config.toml
n_head = 14
n_kv_head = 7
vocab_size = 16384
activation = "swiglu"
norm_place = "pre"
qk_norm = false
tie_embeddings = true
init_std_o = 0.0
init_std_up = 0.0237
beta1 = 0.9
lr_head = 0.00291
grad_clip = 1.0
seq_len = 1024
steps = 15305
MLP neurons of a small language model. Each row is named by its layer, matrix (gate and up: input weights) and neuron, and shows model dimensions 656-847. Each number is 500 + 50 x the weight over its row's rms, rounded and kept within 0 to 999. Numbers have three digits each. A neuron's up and down rows have the sign that makes its largest values positive.
Before each neuron's rows, "fires after" lists the tokens most often just before its 100 highest values on Wikipedia text that the model never trained on; "fires on" lists the tokens most often at its 100 highest values on Wikipedia text that the model never trained on. A number after a token or word is its count.

fires after: "200" 14, "In " 11, "201" 10, "199" 10, "198" 7, "196" 7
fires on: "0" 23, "9" 10, "4" 8, "8" 7, "6" 7, "3" 6
L5.gate1904:490465497538534504411527531532504420558523465463460515447510596452460505463550487413571527439518501602461480556560503411637446524472471497502443498500469495449476480585525510500382471472480413444479486492437484516557472512475543508543507419540521429504493459531490566483506516510500594557485555501607451463540493570438471336320488442492561518458583422535430519485579444422472549570488498550539589398520458483493554463544511494496522471568560409544414470543515536430562523442406512521566496508386450502461570474504480517437605488538511435405481484456478518489496599451527613533
L5.up1904:446499451480497431554559468502484619600523457442521481556561458557508571570548458551534549429560505501543433509558434510485474522450487492399560467442358462437556556449518517529499507415527498544471535472416494504492538442449443498423429536482477468507487508600434511473499528492556517595449473428491525553496569498579455445560567448529489489416515376519475469563513518440398518531533480478448457501480488458445520525540521594497420458526415507564506498417429462516485501516499501494488441485480498437412470496484455456571432543537486493517436522430520522457521620491521489534

fires after: "\n" 40, "\n\n" 6, "." 5, "% " 4, "| " 4
fires on: "| " 37, "- " 17
L5.gate2772:461443476513527486459551452509550535478490519414552502457486519454477504522521483542520538456504483574494551503600415486500442535536506534535503507543536525459498473500470514595482413598461486484515500471442578522474459436537535570588498479513390497569527505448464527510517562396500574510458509511464454487549452498503554448607463445474511502445564577550498607506462542478547535474498539507464419558488498460485537601561531529525535555444621418494438513469508491519463514432481531556494490602513429424517499450496391485526487543439512534474448545529463465529530539584552461540
L5.up2772:439552556466469489545454479489404509490538516529440495500412507533466544420413495513477511552429503544500419475499455541538414534477450519485424511543490487550500489473513489499473548527510468533547449514406466454494570495525537436467493449556461488487504512502377482461484465565485524446510532559513585503536538443516470430447573521481487433479424425428530432409397477550354442461530457445496510515450597448514494583432449567583543550589494496480505417490530512522521594595542505663334464524492531512472551500534492572509421472480435572472425496420483483452560599411522536461

fires after: "|" 57, "| " 9, "\n" 4
fires on: "\n" 57, "|" 13, "|---|---|---|---|---|" 4
L5.gate5232:473464483533558503520419541436497393574545468402499530529525530529434422517488459603462503536459449526493535550485416452563598597561405500437476458417454478516445395417491541528438534503478576485541468521470503552516610492474539519504517503539497442536494511519568513543502542401436500495460427511485481468492466500513538468546538495546557457503464547458530451542558495436502404476477569407481405510547524422559545494554421529541423461495531388465446497562530530456437517489455469502502559578520462508526500576510467554458571467466467516585545464506497458512432491509486480503
L5.up5232:482464474500465403580467527536525522430601483530550463512504521507458466486590375603536601485541484487428500442505532526500607540455420541526517376470528557543537602552469542475401512555546458567505401491472468470448552515452506480438515586442380439494456483534512470408364446547464536572464467558505459534491543481458497490500503517602520614637495508445440467427500469428523486501548463465511442521536481533470498467491426462518497565476445479452499499525440504483523577484541553472402492413462489519474466518538545486541549580451553526581460491415606485442489489442532525485

fires after: "\n" 24, "7" 10, "| " 10, "8" 8, "8 " 6, "–" 6
fires on: "| " 36, "–" 17, "200" 9, "Ob" 7, "ob" 6, "199" 4
L5.gate1:571586508544500431436513465400456501522625439403503480459489497448511416541411527499464444430567560557576507524599455480481555497533429526458486454511512425525380463525597534391473543528588567450509531530505432468531481480519396404405488456585470523566560469516533525406531470474496490511505533493540508459574490530490482469532458582544494472533444506453550435477473506439439455493440453445538486554478384492472535513590487477502470537453523468547561459571462414469509464516477579410460529575532476503479429495465446524436579500449535415470498483509474464574476417469549425364
L5.up1:561573549470486437559551494477523480524505439492430528498523481483520580529547492479475513471553448484457550542513508505548474497524557500517494489434463501468503426556449572414518412551553505486499480413432462577438548485393497461493464455487419596568485560386550542395456471447415491514465623474581514472519472447470514487574553497412507530461452396375447614467521609464525562543392514486514532496439535407552446409557466452511552424523507476498583503446487461419521438451543443521500419473616509529469470485458499534525541496491548496501622552529447491422531481523492457548

fires after: "| " 59
fires on: " " 55, "leg" 4
L5.gate3617:489540409452457495447487403484603573422529546450474472504543514554492469554547495520549569459553576596441495452402535473548551498479479504547492497382452508421459501608482459491419514419559546473521391552541458511485529567474595424530477584551418566481437567469483567451442550452423520473511563490457478454485561415495477580524535486478467518523504509501569525588491523547525532516474481545541588500443522514411452491480470536534543498508544498376441590499524582426499566524551510463527637529524561495486569458455539446498522525420445588475558520517449505467606485544487512530
L5.up3617:499516416487524401445580511436567382519506508582430482524522499453615510480489618419484539637491550497493500517456605508441553495456487508480423461537615480566480475466517598479461541601502544579483496454502487547472455582478461470514411477585501515474423534556408562451428462462423566473393475529381570440505546518469425481467582508456532481549449481505469496500579473481553515540539524590597464499546449445511426588516518490438492435369536510428422513506491528553535498556559524566453558480508522483485445517501460486621480531445515455435537579511546576568544488485535440503

fires after: "\n" 37, "." 11, ")" 4, "==" 4, "Year " 4
fires on: "- " 34, "\n" 29, "| " 8, "\n\n" 4, "a " 4
L5.gate1066:524527490541462640519514446497483536543499452457467584503475520571463492514483476471504503477533428578527579458514451565612416471498431471489567558503514450515496442568469489483518522499437583522481548506340585519518452541520482444465483502556509553643559376442445505523505503393532538446559500516462459454487466413436451496578535484528549512532472430515476592608456485532518582465511498450450552466521537434412566522489537462435470506468531371569525513486439608501470425506431492478464553509529533557492513520504417433424425471483486523509523471414452438516550484569617498523
L5.up1066:489559577543488497496550435420429465472473506528455409393556456526490451480539458494448476587545500460548493526515488555528449414437414504507564497501447449444445364526493478458485501425546496517493483533491496536596541472535561487528500530580489504537446418471591619443496508410557496511563538483550525501532527514409599376562400436582541472507580541540447566606456500415455477514479573532467535580456447477534551485538539457402503530528433491565462466488403432573531437419471563558559515580589508535607480403511501403482515537473507490471498401561499518486490546580473515532

fires after: "| " 63
fires on: " " 44, ":" 9, "| " 6, "Role " 5
L5.gate3961:441515583509522529509525497491489427455498459554469461489475523553589395428580446524557556443526516488407512476531409487543417522450513474515495448501517566471498397580435647469451496451485467566434425427511591520576558561492425499482605495577580534584542475541453567516476541513532448394501546474600412465582475545514532516447513545539590571498498565533504499500520438507569472552417550495628451445578423494488557486558397541472514439446582464519494466499453563500488563473498559471475506409473557546516432468415550509536495605519572497504534455449597541508547527398489516438
L5.up3961:540603585511586526523559526501475484489397429487532419558537520520465432485542397565575458450552476402516559481536557528401499494504547459499459432454454559496509470566490549516525494469453422518562481490492526536531592506487505519521572550565633483554563451541495509534467450422488550481476465509552470501582425480494529504553503438573475478431454542544526456574406541547437522411487460440480494424518501474486490488470465483461586439512548499441573445475550505448540451466537484498468481400553531550628495407599528536510518514437536483508548496410598565447544412565514551580

fires after: "| " 43, "\n" 5, ") " 4, "–" 4
fires on: " " 43, "for " 5, "For " 5, "." 5, "| " 4
L5.gate1306:498381536485494529510483458497553497540440531461486579387467499512520496482530475530547473598538491528490528508453444474559535533484478531475403507447503463598458501511546497446422437516478582465610436556415586505461529436488445458443453565485467522570575572562571550389558512428487461520526494492479475487520636450540559538561470438423471449581565482501491527501469507487420496554546589540538573550640453446470468618466443480442463531569507397501444494486521462499466452434474441470471393559521469581463472443487477495489591536475484490508490598503485490565498456546533448526
L5.up1306:467465525499402505465504398545551561519558502553523546534453493499476402486522585494495546499499470480545551430581580553516605465499605570479474524472520567581587451526558565523419488484525578527508493446464514508464408401528487537487494473513648520539515510547579466538553487441399578488558522468561550434503542425587499568463554457428529435600466452527517454538613474530442560416557471409456525584454476432491425450480516481475411450501489411549487533508551526436581460468525519522561420456482626554456542434471632449521491520471495495511531604561485513432525615538526528485

fires after: "." 41, "|" 8, ":" 5, "| " 4, ")" 4
fires on: "\n\n" 44, "\n" 21, ":" 5
L5.gate2224:568540452517541487422520529458410537498554497481412495515438520531483492567490508525480605518577519489449420477449465520490481501472461518477467497499522558508477499465520563528413565498486513436500522534557462567632463543528467548486539477589522524505555489591507544544466559452462532547504564447544534480470475466524504466553586482446438478536601482523501515493486554513540513562495487417556512530526507463439523521467446518473517551480542512593550547439502489492553472515587552436441531449536545548511508463486496593541464452434451631516519513405531470492442534497402574449
L5.up2224:533502478581469395607582498435516606476403483425552556427484443521478497487524534417493517415466508531387513471574472507521473503405457506590522434465372510477480500463453413560522507368499422399489493393574459487500524414518450562583463447485545534528544538477475437533520529480498472399516507527547377578445536526457482427445491456520466451531420447394421554409450546470467489558463468448505522502494393408572493431422523511549478464546562491565422518515457516549533402479527507452471576642510541441492521544552540584507504461465520509502508520443497438447483490486488471469

fires after: "\n" 21, " " 10, "9" 9, "9 " 5, "201" 5, "|" 5
fires on: "| " 34, "–" 9, "0 " 8, "." 7, "\n" 6, "in " 6
L5.gate523:507536507480454505581530526558498395492549464499429501492469502493473484517524503450499448469477419647448644475467444437428405500495441482497527498443507427489454454508519589405524540470452533520474423447509535513523512498554453436529513421524550473548553500536477561536569462466423467450457512500492510436599469519568449456420437450516471497446405445568515509553452562559552588499488609468539505554532538545556496546531521545516607449535454515566529496449439407514462422445537476474512558519494528523614502575501479456468555436535540538492499434488482467523508504485492396556
L5.up523:535467494516425443524536465518458399500522441445472561431411486477458486519549433477505446497488467527453578539537496454506432503459563512417507470461461508478521446539522587486485462471495549497505462476551487515471588433590408549438553506461483618466477490508577539459467446518389555459485524612456545411505479473534524493466513468539449510439560449520458551529414526512476547462507525605535469514464533545509480491506419432557547494436506553514498539445492513516444425467519512476480489524495535620566517513425508498477502484545463518447537397425472499430501536570544465556

fires after: "\n" 24, "9" 11, " " 10, "9 " 7, "| " 4, "|" 4
fires on: "| " 36, "." 12, "\n" 9, "–" 9, "in " 5, "200" 5
L5.gate1864:540452516554607514424502552431508536447462375475398544428506475585449471498505537516437459585389523503519623578600475590409573521528573528510516538506480496462625496477588531532559475611423535585502547562444482530581505508575457493492589482450483415518476439494454462516417465496405520564507477482484516433565472409570479447490585494541520479518478533453470503465528499467547586522566564503547504566508674530464455541577559529546515430486462522491481505507504502537482565484499505443518529501515470484553632475433535511487524548429561505441385534443528480501462470513623386519
L5.up1864:520564475477436623486450508568568547496491454433444430477507458480537525490521439498498576422476509480528580550533515507503554523574528459441483458456462523441505483539505529555492470484562505552428443534538487567495535514564416508481561577462512498469442524544438462448432443491424562510469482580496569435479448490433455555496503412513423546546535419545491460554508506508447526498511510527571498589475486526498446533547498511502605470471467469548473457465470411527574417447561416456535451500471524490489656507520532472488470529569463548485398463492413536520479507548586446600

fires after: "| " 53, "as " 5
fires on: " " 50, "election " 7, "well " 5, ", " 4
L5.gate1220:540503544585462519409499558431444515613429589478483460474533605480455499476382477570615462479530472466483528511566477589489478563547509557474537516495487483496523523557476609480505479436480480478579459542435477491560540501536496508398465509487428533564556529471536490567493504403518581548478422537465473421471503481489449542496450542471550546508466555491443416448506503509510501440534529393464476407489448437497479444438457539551505560532522505465536442488506553515486488471507530507517434550477511522427492437545412479478527535380454537489479392593491464510578485523429523514
L5.up1220:545548478465469595493619523439595516482460527464532466492556463521503572528586538496522514433535336452478496495450594487515532471532512552489567494440466496436537431464467512495537459436584532492525397526556383514418405480557514545474422441553582548453592547527531489461501462469431468472536507427498528478506450540512521452471483561536399472461475429444530434421390479547577574525603469436513524615416493517494447453522549487574541448452450492549563493445431457493465445537491555498526496480544467478386485597484439575467513521456596538563425469469555561456555452511417472523

fires after: "\n" 32, "5" 12, "| " 11, "4" 11, "–" 5
fires on: "| " 44, "–" 23, "199" 7, "201" 6, "200" 6
L5.gate2103:514442538430566515481485543445532468426630558426435435490506418487482425474457563450425463548529519574459518489528547508502433559495523593434528503580423511482498501480518557412514451566538549547521516489522495527450513505471484445497486458523467596553521590521537545507447520450467454566488450559591536536515494541542503449549473497474549467489585464442486593492608548417421532568472565491429539591515513459536483529491474437523434397464457474460495485460532538423486543479532484487475558497482478495476432492485472484453518456554560560499521549448435530447521400571515475522
L5.up2103:464433503510451448550481509410500545527557514463509406536493436453535435452470499481445397398460604540574521517565492600544463466453562474551585419558497505476511485403519534484470535582559567492483530528529500497460555483484424508429428490524470468537551520524535567445513487509510505478472514519514617488411531493511510479487497485468457466517515430480597577473526559443434504499441427549520486492487448487518586505577517473490453485508467525424539511585529487448417538432488575497479565532437507544524432527413503578434543420514600415495477451472450409416450483525526467469

fires after: "it " 22, "It " 16, "was " 9, "is " 6, "has " 4
fires on: "was " 30, "is " 14, "and " 7, "–" 6, "been " 5
L5.gate5359:494501446553450485374462509508500473528535522565467421546556502529497503448508586432530526494554476612558516521486533466615547506533555483500541463590484505484527530465524475512499519480554390629496503438505465477506438461459455461437381545637459557444499490488462534435503450552424526427443426502555506524445508559538474526489559543559463484551457384495469462513551537464469579427566517429585532497361472545462545507507476583457539419546411515465554538561549490517523464513560533510418511447485489547522469486474446473517491571524512590517497502443456462488541480445557532552
L5.up5359:481591617537472542450538520457506526580569585438509515543503597501508457594475534536490428499515475588466492425488553454514480512550461464510387572472449526526476519551497466573442525503522471511537422486496452451479561545500455470439477514426480615499482590493457531465519450527452463549490495496529531471458494506547424479431455502486417474493421549431511520434568531520589511496453485475472534445449587483549513519475567488504403530496401514528583432501535498484546464507514467445393431496458544435414499557490499550494452507474546554557455416511479432507574537529602506555

fires after: "\n\n" 60, "the " 4
fires on: "==" 44, "===" 15, "== " 14, "=== " 10, "United " 6
L5.gate4169:538515528431473490448541566513538416484445477479534519575415547501521525542443445457478561560537396501428473508501545458454489564560426538481494570486485550501494453538476507454502398485460555481588529517442577527470433518433527502495445537526441571508455584442512413521522488525521473536526558472502454501438469483496476490456460523523593472550484478580372558456503503473587395480397499432513525515423586484513487509479487563517465520465458441551469421481457484533508526529524543526482455489543540453426462414466510408505476466516431535474485496522509384535514475535496496538
L5.up4169:547529505457523529401536481494518571566507459492493480461505526623474550474496551517492489582573478505519488517497461458560568536551431503565547503536501425594504465426515501530566519554525511593531549459571505523632523409504500549427565511561546598496500460525552434603555439515567508511518503421530480573496507557467485397532435547552586526504563548495458527555503515536519564440395510429349567503416535467515592397429592522450499433564436427490464522590546493567508484524415393450476542499547550494398491443486441534518497494463498492509489534565505584483545523512533625520

fires after: "\n\n" 75
fires on: "== " 49, "==" 28, "in " 5
L5.gate4654:447501531535582429514554563496512459483525585514439508572512558541486534454448530512529450552405481665408488499576450497543571558493525591542581467501436474619494553501545516482530521568477523512405517581463477419529529542468426502390518540476502437572470518455406497519536454426470444507455487565482491516495543432418496584485529476496534477615480434547494492480506452597447434551497506535476450491514501536475517446488506454518455532504568531486426520547548498513562434580480523525476451493519497582488521491447472463499555497575444395494481476484504476448509597443574563543
L5.up4654:474525515504521458463527523410471495527570494392453396517445537468467477427525469487623564479475525511418492504483503452528548484461587508508446571432505528524579542478477455508546507550510463466423525521536541447522431497450515625452451414477478528559445509509489526526429609419534535425547561440422562480571438530512484531549431461570672547584566529507503493462478472567529517501439424487555550456452570566397462460534472486520508462559465537459448508506495539562484576558568481493471529507453491555556505552588430463510575543462541555564424570527561450510429434509453524537

fires after: "it " 27, "It " 18, "is " 7
fires on: "is " 20, "was " 18, "be " 5, "not " 4, "it " 4
L5.gate3343:439455467445514585512490569462427493534480485520522513555582467467492414443472412579503543506482628505490553440536509516416506543478494531457496609500492499483509526414427516448433573634480538480419450506403529528520512410582540452500521520513529560475472548432510593456577473532468495553580512563488535544429456568484525578461485551557527499467467441533395533556566514506494493508546469517498556519530385482549534458514476535529404548429500505497499475513625526438582517504436463485502439479549477490557449513488424627571481501545484447541492464452467476433486568559540427546
L5.up3343:439478475393484452594615480468446424575446450610498482440483533484426522433543451418490563491509446462497521526415518572422563482486489462524503546415483515447559483440459492443489556447464495483535426502395437492452491539507457509472485532563524518498534462509471519483482451509546631467496563524482475414338556464515451520567527559362491558517442518551466567481491503409491545494481470505539576535590469546571355576503551486565483478488537525516434480404511469519586534490578491480414452412462421570526474554495514547463566498535515478454451517421457536397510464427507478480

fires after: "." 42, "|" 14, ")" 10
fires on: "\n" 54, "\n\n" 39
L5.gate4437:630493400548602529467511556539531462534487530398362476500451470592495449570530472534467445490494548457557543502568558544571454430478551503466533504483523411533478454453521432497460415487487559516446552421422518526553529451463570487555514425599577451609438501536540491497552434509438515516475525473500356475601564496442485489508504460383528541529533434503475522475515546584451557453480475490565559517531514478503564552548585608489437492494505438701503601524433471529541381544525468452530535555496461501537501537499552555448510489494510530515521538525497451432478459447529475500
L5.up4437:515493395575528457512522440468475467476497429445466540501445527477474531439557441523625538480490520546555483506547570477567553501482536512496452598466501545469528388508572507442378535584488499523524450482454542471472505524502513451521462456455496437526405511521451476505513458567395479488444475433531534620587525397554530446563590463447477505488447434437502509467489628561512559515552487534525636476483531513443473460535517496551510538493532476515517537475514502475460489572469478432564553463387506504453530627523551510491553485421492438514477590478423413520479484474505533558